Weights of a small GPT-style language model, trained from scratch on English Wikipedia.
Size: width 512, 4 heads of 128, vocabulary 40680.
Architecture: RMSNorm before each block, rotary positions.
Training: a variant of Muon for these matrices, 1043M tokens, 7958 steps.
MLP neurons of a small language model. Each row is named by its layer, matrix (gate and up: input weights; down: output weights) and neuron, and shows model dimensions 389-484. Each number is 50 + 15 x the weight over its row's rms, rounded and kept within 0 to 99. A neuron's up and down rows have the sign that makes its largest values positive.
A block is one neuron, or neurons of one layer that tend to fire together. After each block is what it responds to, as a language model described it from the Wikipedia text at the highest values.

L3.gate687:11 61 74 59 17 60 19 70 76 59 26 51 50 65 80 48 52 37 57 48 46 49 24 33 62 68 74 50 34 38 61 43 36 24 47 52 56 60 67 64 43 54 62 37 47 06 49 40 05 48 61 65 57 53 49 56 22 50 54 10 26 48 70 71 59 62 32 51 25 87 59 50 27 40 06 38 37 49 35 41 44 29 50 64 39 39 23 54 44 49 44 61 54 37 59 58
L3.up687:48 60 44 44 43 47 30 39 27 53 56 36 56 34 57 54 67 49 76 43 12 38 30 40 28 54 40 74 43 58 39 48 49 50 57 54 54 48 13 51 74 47 49 89 37 42 66 56 66 38 52 43 34 69 27 71 29 36 37 61 49 88 53 80 76 32 63 39 56 38 56 51 60 50 33 23 16 45 69 31 19 54 53 67 37 58 51 64 57 66 50 25 51 43 69 63
L3.down687:46 35 67 78 57 50 41 51 76 70 47 74 53 69 45 30 48 23 41 55 64 58 42 55 86 63 54 34 43 50 49 58 45 24 52 65 43 70 77 36 46 50 56 28 66 63 51 39 20 50 56 40 66 29 73 39 57 57 66 23 35 44 63 39 36 64 27 56 39 43 54 56 42 37 49 63 71 65 25 57 75 47 43 42 53 43 47 35 51 43 42 65 48 45 20 57
L3.gate803:34 61 52 32 49 63 70 43 36 74 53 41 67 46 50 33 64 34 55 52 33 38 30 28 47 48 30 48 54 39 39 52 47 35 52 46 53 69 48 56 55 24 52 45 46 45 38 51 51 61 37 30 33 46 45 66 77 57 58 42 20 46 90 41 69 61 38 44 58 47 67 62 25 51 34 47 45 35 40 91 70 39 55 85 61 19 52 41 68 45 29 57 33 20 35 49
L3.up803:36 16 48 42 29 27 42 51 43 63 62 56 70 43 60 42 48 70 70 59 31 68 23 33 41 61 58 71 48 45 48 70 71 56 64 27 45 62 38 66 50 37 50 66 49 40 59 46 54 33 38 50 81 42 55 49 43 41 51 45 43 46 70 68 50 55 56 50 49 44 51 90 65 38 29 62 28 73 67 69 54 40 25 46 49 43 68 31 43 58 35 27 41 51 56 50
L3.down803:60 34 79 66 58 29 42 35 48 32 27 53 22 65 46 16 47 49 59 32 66 48 58 67 65 40 44 46 56 45 46 66 36 43 52 34 22 42 31 65 33 37 60 39 35 43 50 56 40 64 43 70 51 76 41 43 59 65 38 16 67 27 15 66 51 39 43 61 45 26 46 18 24 34 45 44 63 35 47 86 52 40 59 38 66 74 45 21 49 60 60 56 90 56 52 42
L3.gate1756:72 55 33 59 73 34 16 61 52 46 41 20 45 51 39 80 53 39 13 25 64 53 44 53 34 52 52 54 74 49 26 49 49 63 43 40 17 66 62 66 74 55 38 53 52 35 33 68 60 47 41 46 64 72 48 38 44 31 60 29 01 67 71 53 71 46 55 69 39 71 56 61 56 71 56 11 59 73 47 49 44 46 35 32 55 41 70 43 47 44 24 31 46 46 50 52
L3.up1756:60 40 45 31 45 33 60 45 44 50 60 71 56 34 45 39 61 45 67 51 47 22 21 48 42 69 22 28 28 34 43 59 51 06 43 47 52 48 71 48 26 63 67 55 53 46 48 35 48 44 68 26 24 74 39 60 16 73 35 49 43 34 50 54 51 49 31 58 80 46 52 28 39 24 54 34 31 45 49 52 34 48 65 57 31 31 65 74 67 66 32 50 67 44 16 51
L3.down1756:57 46 64 64 24 61 10 63 62 48 59 48 57 73 43 68 46 33 50 43 74 46 39 63 56 55 33 79 44 55 62 59 72 82 62 53 51 68 39 58 44 35 54 31 54 60 48 51 44 64 50 58 55 30 36 33 33 77 65 31 15 56 44 62 38 38 43 61 57 49 87 55 66 65 52 41 53 42 36 56 76 43 45 63 35 36 24 24 24 25 62 79 54 36 76 61
L3.gate1983:44 44 71 63 58 44 18 64 46 71 22 66 54 61 35 55 88 48 53 66 33 46 30 50 45 47 35 26 71 59 42 68 56 15 61 52 25 52 36 65 69 38 31 76 53 39 43 54 40 11 70 67 58 82 33 67 25 61 62 57 56 52 65 48 58 44 67 41 52 50 69 43 39 57 32 34 53 34 42 41 50 46 53 55 76 55 70 49 46 63 38 40 58 43 40 29
L3.up1983:47 60 47 38 59 44 45 34 43 54 57 61 52 61 66 47 54 22 56 42 74 50 41 59 47 59 55 61 64 26 66 35 47 59 62 69 28 40 43 48 49 62 64 44 51 37 27 68 39 31 56 33 40 70 33 54 28 49 50 75 24 67 58 45 26 72 29 37 40 60 36 64 43 37 58 51 59 87 68 45 36 43 41 78 63 23 74 47 59 64 54 61 52 47 47 19
L3.down1983:21 19 51 60 21 37 45 47 49 67 65 38 57 49 32 40 55 46 62 63 40 66 53 35 53 50 70 38 49 54 52 51 33 34 60 64 51 42 55 33 32 34 40 38 74 76 41 35 30 60 65 67 59 49 56 68 61 47 23 40 37 56 54 66 67 15 60 67 43 54 49 79 47 43 39 71 58 57 16 50 75 42 79 53 53 60 10 59 50 66 40 50 43 42 59 86
Responds to: Repeated proper-name pieces. Word-piece tokens inside a name that already appeared earlier in the text, when it is mentioned again (E-well, Fin-lay, Dess-off, Short).

L4.gate29:50 48 42 68 72 25 54 64 33 39 68 72 56 37 60 30 56 60 83 24 63 27 49 60 39 65 72 65 57 26 51 31 73 60 49 39 64 40 26 36 35 68 46 35 45 45 52 43 73 74 41 71 67 44 59 46 55 68 54 43 76 66 44 46 38 71 57 63 46 26 17 41 85 48 40 40 46 46 34 31 41 68 44 67 41 45 34 43 25 44 51 84 35 49 20 57
L4.up29:51 75 61 57 68 51 74 84 42 76 62 51 79 20 66 29 58 69 46 42 68 41 53 61 45 51 57 40 71 48 57 57 60 67 68 65 53 60 62 33 47 57 54 37 46 31 44 37 70 40 54 66 63 82 30 50 37 73 68 20 49 46 48 63 40 43 64 40 64 44 45 23 81 35 23 37 40 31 64 58 70 16 48 33 31 45 38 40 44 32 56 57 46 34 36 37
L4.down29:63 57 54 60 72 47 44 36 47 71 69 31 24 85 60 56 35 53 65 60 42 58 41 54 46 63 61 59 58 58 29 27 52 27 37 75 66 54 34 40 96 18 52 41 56 60 31 55 42 57 59 57 40 35 60 52 33 91 46 10 53 33 55 17 51 65 62 75 50 44 38 35 73 61 55 35 46 52 32 31 23 46 49 48 42 52 40 73 55 58 74 54 56 55 35 61
L4.gate937:43 42 51 80 40 58 39 95 65 55 50 43 57 38 63 45 46 57 45 44 23 40 60 50 39 49 66 58 20 63 15 46 35 43 54 32 47 58 76 46 34 65 47 24 49 30 34 61 43 55 52 41 44 63 81 60 45 35 59 49 58 33 78 46 34 24 50 65 40 30 44 36 41 58 42 47 30 51 53 70 52 54 36 37 39 46 50 45 66 43 48 35 35 50 15 41
L4.up937:39 45 64 39 34 66 38 66 34 42 47 58 56 46 79 36 49 59 59 49 47 51 38 57 27 31 32 37 37 41 81 50 36 41 19 47 42 49 62 76 37 50 76 31 62 53 57 57 19 62 68 45 72 57 46 53 61 48 35 53 43 65 81 19 33 27 49 49 00 47 45 76 44 69 54 46 48 74 37 52 61 35 38 57 59 45 39 31 30 57 69 36 86 30 42 56
L4.down937:63 47 50 73 37 60 32 44 22 48 46 48 61 45 29 36 00 64 61 58 70 73 52 36 38 31 56 29 16 36 27 36 42 46 41 34 56 50 65 34 24 62 60 48 37 81 47 86 63 51 45 32 35 67 72 39 51 47 35 58 51 29 67 32 56 20 49 47 53 22 48 32 61 55 55 81 71 74 19 46 76 78 44 53 60 58 59 37 49 16 44 63 63 77 51 46
L4.gate1246:52 27 42 83 60 80 38 57 50 42 41 57 52 61 62 61 67 57 54 42 46 66 83 41 39 43 55 82 54 44 51 42 39 70 42 39 36 52 50 50 60 66 55 25 46 40 65 51 42 13 45 35 33 45 67 28 50 32 60 42 69 73 64 73 59 11 58 43 49 71 15 34 34 49 64 34 50 53 49 53 70 42 51 46 70 42 32 47 84 55 51 40 67 57 33 53
L4.up1246:56 27 31 70 47 60 57 68 34 38 45 63 44 60 35 48 29 48 80 37 38 55 25 37 27 47 74 74 48 26 35 54 38 45 51 35 44 69 40 46 58 49 71 30 50 56 81 52 32 52 40 60 69 49 64 39 86 53 60 58 55 43 46 35 46 63 66 39 61 57 42 60 42 43 88 51 48 56 64 40 44 35 46 77 61 45 51 45 58 49 82 58 57 49 54 50
L4.down1246:43 41 55 51 43 35 41 67 40 49 59 54 81 24 36 37 23 44 49 59 35 58 62 47 55 09 77 51 51 35 57 49 45 29 32 53 36 50 55 46 50 47 60 59 30 48 45 63 21 41 48 30 72 55 51 45 74 47 52 51 44 32 47 50 44 45 66 63 83 48 42 72 37 73 65 42 38 76 56 56 45 72 50 30 42 47 43 43 66 47 62 47 63 39 45 57
L4.gate1371:71 33 30 42 77 76 50 56 45 55 45 56 60 26 15 57 68 45 55 68 40 59 55 74 38 73 74 61 46 38 23 40 64 53 75 50 47 36 24 52 28 42 62 16 42 42 43 18 40 50 65 72 63 46 62 55 51 24 42 47 59 35 48 47 48 82 48 42 17 48 97 74 30 39 41 50 44 70 70 74 48 60 26 40 39 72 58 32 54 63 58 61 34 72 47 57
L4.up1371:41 36 26 50 53 66 38 50 58 49 41 52 69 45 27 52 43 15 62 64 26 31 58 70 69 48 62 72 09 60 55 21 51 40 56 30 51 47 24 37 51 73 42 35 65 36 46 19 54 64 62 81 49 59 52 40 24 18 54 48 41 24 57 70 69 40 47 50 35 41 47 48 38 41 62 41 71 67 65 43 28 60 44 38 41 79 52 30 54 41 70 51 11 65 45 72
L4.down1371:34 22 33 74 50 70 37 89 67 14 31 64 45 50 25 45 60 79 61 53 52 50 40 79 52 38 43 39 81 65 56 43 43 66 51 52 58 59 51 60 52 43 23 63 51 70 28 38 31 38 50 56 30 54 29 50 55 42 48 48 48 54 49 42 18 57 23 44 59 38 49 84 46 67 53 58 45 37 46 33 37 77 36 32 34 15 56 50 60 48 39 65 61 49 42 48
Responds to: Word-initial "h" fragments. Word-start pieces, mostly h or H (sometimes m), that split rare words or names: h+irsutism, h+aidouks, Nissen h+uts, H+ines.

L6.gate27:24 61 57 26 50 52 26 63 45 61 90 35 49 42 67 38 56 39 48 33 52 47 64 32 18 46 53 37 46 41 36 52 60 31 62 42 54 77 32 50 51 46 32 49 61 34 34 43 57 49 61 75 50 77 51 64 46 54 46 43 48 42 65 34 59 36 83 44 66 42 42 45 66 26 40 34 74 49 65 36 32 35 40 35 37 46 55 30 66 39 48 61 48 63 64 39
L6.up27:17 59 42 39 46 38 35 31 45 84 63 56 40 59 64 51 41 28 39 50 44 24 63 51 29 58 53 32 82 46 41 54 48 42 55 08 59 42 47 59 42 62 65 48 50 44 48 38 58 43 48 54 59 50 52 77 48 58 52 60 28 49 60 41 59 19 52 45 58 48 69 40 49 53 26 38 62 34 48 31 43 51 44 82 52 17 53 64 58 28 34 75 52 63 59 50
L6.down27:39 44 86 69 54 31 33 67 73 59 76 50 75 46 52 69 68 46 58 66 45 34 40 47 36 61 53 41 32 30 50 34 58 27 42 43 48 49 25 35 48 46 65 48 66 60 31 65 41 57 43 34 49 76 50 47 33 45 22 52 57 54 64 56 41 51 51 40 48 56 63 34 74 27 51 59 33 49 55 53 54 39 27 52 78 45 62 73 79 26 53 64 21 56 39 63
Responds to: Mid-name word pieces. Fires on the first or middle piece of an unusual, split-up proper name or rare word, predicting its completion, as in Mo-ley-nis, Gl-ent-oran, Or-gov-yx.

L4.gate698:60 37 49 27 68 38 23 55 61 43 51 47 41 57 39 49 77 36 78 47 34 41 49 30 15 32 34 71 53 55 42 64 57 24 67 43 26 57 37 65 29 32 37 75 42 33 60 65 34 56 39 36 36 51 36 48 17 60 50 26 53 39 67 39 73 14 41 56 64 38 61 40 64 67 40 34 79 19 47 39 52 61 40 39 55 56 88 63 37 73 81 27 51 62 34 64
L4.up698:74 54 51 67 69 59 40 66 56 55 34 56 35 32 58 79 42 67 59 44 70 19 34 39 55 47 41 33 10 69 38 37 48 30 53 79 63 54 54 61 69 50 58 57 30 30 73 50 38 34 25 55 47 61 24 35 57 44 36 48 48 48 49 66 51 35 39 33 68 44 38 54 49 63 50 61 73 65 23 52 54 41 57 36 49 41 33 61 45 65 31 45 21 79 43 58
L4.down698:29 55 50 41 42 35 70 40 47 40 32 58 33 43 38 66 68 57 46 51 59 35 45 51 59 61 61 28 59 29 43 42 61 69 34 66 27 42 37 47 53 63 53 49 52 23 57 53 45 58 42 44 54 16 68 58 41 27 35 60 24 65 38 75 31 79 33 67 31 65 51 57 59 53 62 59 44 45 52 65 69 67 67 45 55 26 19 76 47 45 46 63 59 51 19 30
L4.gate1634:33 52 44 23 52 55 39 50 55 59 69 46 53 42 49 46 81 35 55 32 71 28 69 63 65 51 67 20 72 31 36 53 78 23 46 47 68 51 24 47 55 30 45 33 57 43 42 22 33 27 45 41 46 38 56 40 51 39 57 47 38 49 58 43 66 35 43 59 80 55 54 59 59 51 35 42 45 35 57 45 51 38 44 36 38 28 37 67 73 40 30 75 42 50 43 49
L4.up1634:63 59 63 70 57 14 55 56 85 35 46 42 71 35 61 65 69 58 87 71 62 26 64 52 43 53 52 36 74 47 53 56 65 38 30 61 75 69 15 69 64 37 41 51 43 57 44 55 46 55 57 43 61 63 35 29 33 48 38 54 59 70 56 28 81 56 57 69 61 25 84 22 38 67 45 37 49 47 92 41 33 64 17 54 44 50 58 69 51 45 61 45 48 51 34 56
L4.down1634:62 42 71 37 37 55 21 67 73 39 57 39 65 50 65 85 77 41 40 63 50 55 45 28 37 39 43 56 41 44 40 32 55 12 69 46 40 69 38 46 31 56 42 48 40 33 51 40 33 30 50 35 48 47 50 55 41 52 40 19 34 24 69 28 67 32 42 62 55 58 38 24 49 58 50 52 51 44 49 51 45 34 45 43 39 38 46 34 39 38 72 62 42 58 76 92
L4.gate1708:51 46 72 14 50 67 67 39 49 20 46 29 51 48 45 74 50 24 51 51 44 56 58 57 50 82 61 39 56 31 51 40 55 53 63 57 67 34 28 57 38 39 05 41 43 28 21 64 32 41 45 17 56 61 34 63 62 45 66 31 43 64 52 39 73 82 54 58 55 47 52 67 42 60 36 52 44 62 29 52 35 72 39 52 40 62 81 31 37 74 42 98 50 38 69 47
L4.up1708:59 46 41 62 35 61 53 43 51 31 39 51 67 50 88 34 72 30 50 61 74 20 21 74 56 81 37 44 29 39 62 71 65 37 39 43 64 64 32 56 67 18 37 17 26 06 48 69 51 52 53 75 55 44 40 62 54 28 67 50 46 61 85 66 61 35 52 58 50 51 55 47 35 28 31 58 42 56 51 57 54 36 57 07 38 34 55 39 42 70 30 50 45 31 35 46
L4.down1708:60 53 82 37 50 36 40 30 63 34 64 56 35 56 12 58 41 55 60 36 52 47 41 54 73 39 60 44 56 50 52 63 68 46 75 64 23 29 30 61 50 34 25 53 47 45 24 62 44 38 42 18 58 39 50 50 43 61 47 28 60 50 32 57 59 77 35 59 54 57 48 67 44 58 54 65 62 60 49 38 44 31 43 57 62 61 78 41 68 64 33 38 60 63 52 50
L4.gate1845:53 67 50 35 48 43 37 48 87 34 83 41 53 33 53 43 59 18 69 64 42 36 70 73 50 52 41 53 39 48 55 48 56 68 55 33 48 68 47 48 31 59 60 45 62 67 15 56 50 25 59 21 48 40 47 67 50 74 72 42 29 44 32 37 35 62 81 65 62 47 68 33 77 42 47 38 59 57 53 73 48 64 63 27 43 22 61 66 65 61 72 85 58 48 51 51
L4.up1845:69 62 42 38 64 32 38 83 16 62 67 57 44 41 68 28 78 25 32 43 61 37 90 70 41 28 55 34 57 60 33 50 51 57 40 61 50 55 52 62 65 60 51 87 44 25 43 36 31 62 58 65 36 59 47 44 48 41 57 45 52 58 35 54 69 57 58 66 36 25 36 52 54 38 26 38 59 60 42 57 41 35 35 61 49 43 53 52 52 38 27 47 50 53 35 41
L4.down1845:22 57 77 46 62 27 47 49 40 51 54 40 60 68 40 54 57 41 71 35 55 38 32 72 40 57 79 70 35 32 45 69 26 41 14 49 48 42 60 21 36 49 34 51 55 55 37 86 38 39 40 60 54 10 57 54 65 76 47 53 41 36 15 57 72 39 53 55 32 64 48 41 68 71 59 53 35 49 59 62 52 39 76 44 58 55 22 40 41 62 57 45 67 26 77 59
Responds to: Mid-word name fragments. Interior subword pieces of rare proper names, mostly surnames repeated from earlier in the text, such as W-idd-owson, Tre-mb-lay, Par-c-ells.

L6.gate766:34 53 55 43 29 50 27 78 66 45 49 52 33 51 30 76 49 31 69 52 50 34 63 75 69 68 45 35 23 65 14 38 47 54 44 60 56 58 35 64 48 68 58 68 38 27 53 26 26 46 63 17 43 44 33 44 68 68 53 31 26 43 54 41 24 72 61 34 78 57 64 92 46 81 58 77 57 64 57 41 52 34 52 82 51 42 55 52 57 66 49 63 68 46 62 54
L6.up766:62 61 28 60 49 79 33 67 74 53 63 60 63 69 41 75 57 55 57 45 39 63 30 66 49 53 41 42 43 44 25 48 62 42 58 31 66 54 47 48 52 72 47 61 51 54 79 57 51 39 61 52 47 55 31 73 52 49 50 63 61 75 27 46 38 65 40 41 62 76 40 90 68 72 58 67 66 68 32 57 50 76 50 21 38 60 64 38 53 46 52 68 47 66 33 63
L6.down766:34 33 14 50 55 63 68 65 45 25 24 32 65 31 53 46 52 34 48 58 41 54 30 75 38 56 77 36 64 57 24 45 28 56 24 53 26 57 50 46 54 68 36 45 56 30 34 68 55 50 30 33 66 69 55 45 51 37 33 51 75 48 38 42 36 47 65 42 57 49 38 67 68 34 37 46 64 56 24 39 61 28 38 39 49 69 69 46 49 61 58 30 63 60 44 65
Responds to: Word-internal h fragments. Single h or H pieces that split a word, often mid-compound or after a bracket, as in single-h-anded, race-h-orses, foot-h-ills, (h-ind), plus scattered short pieces like s and |.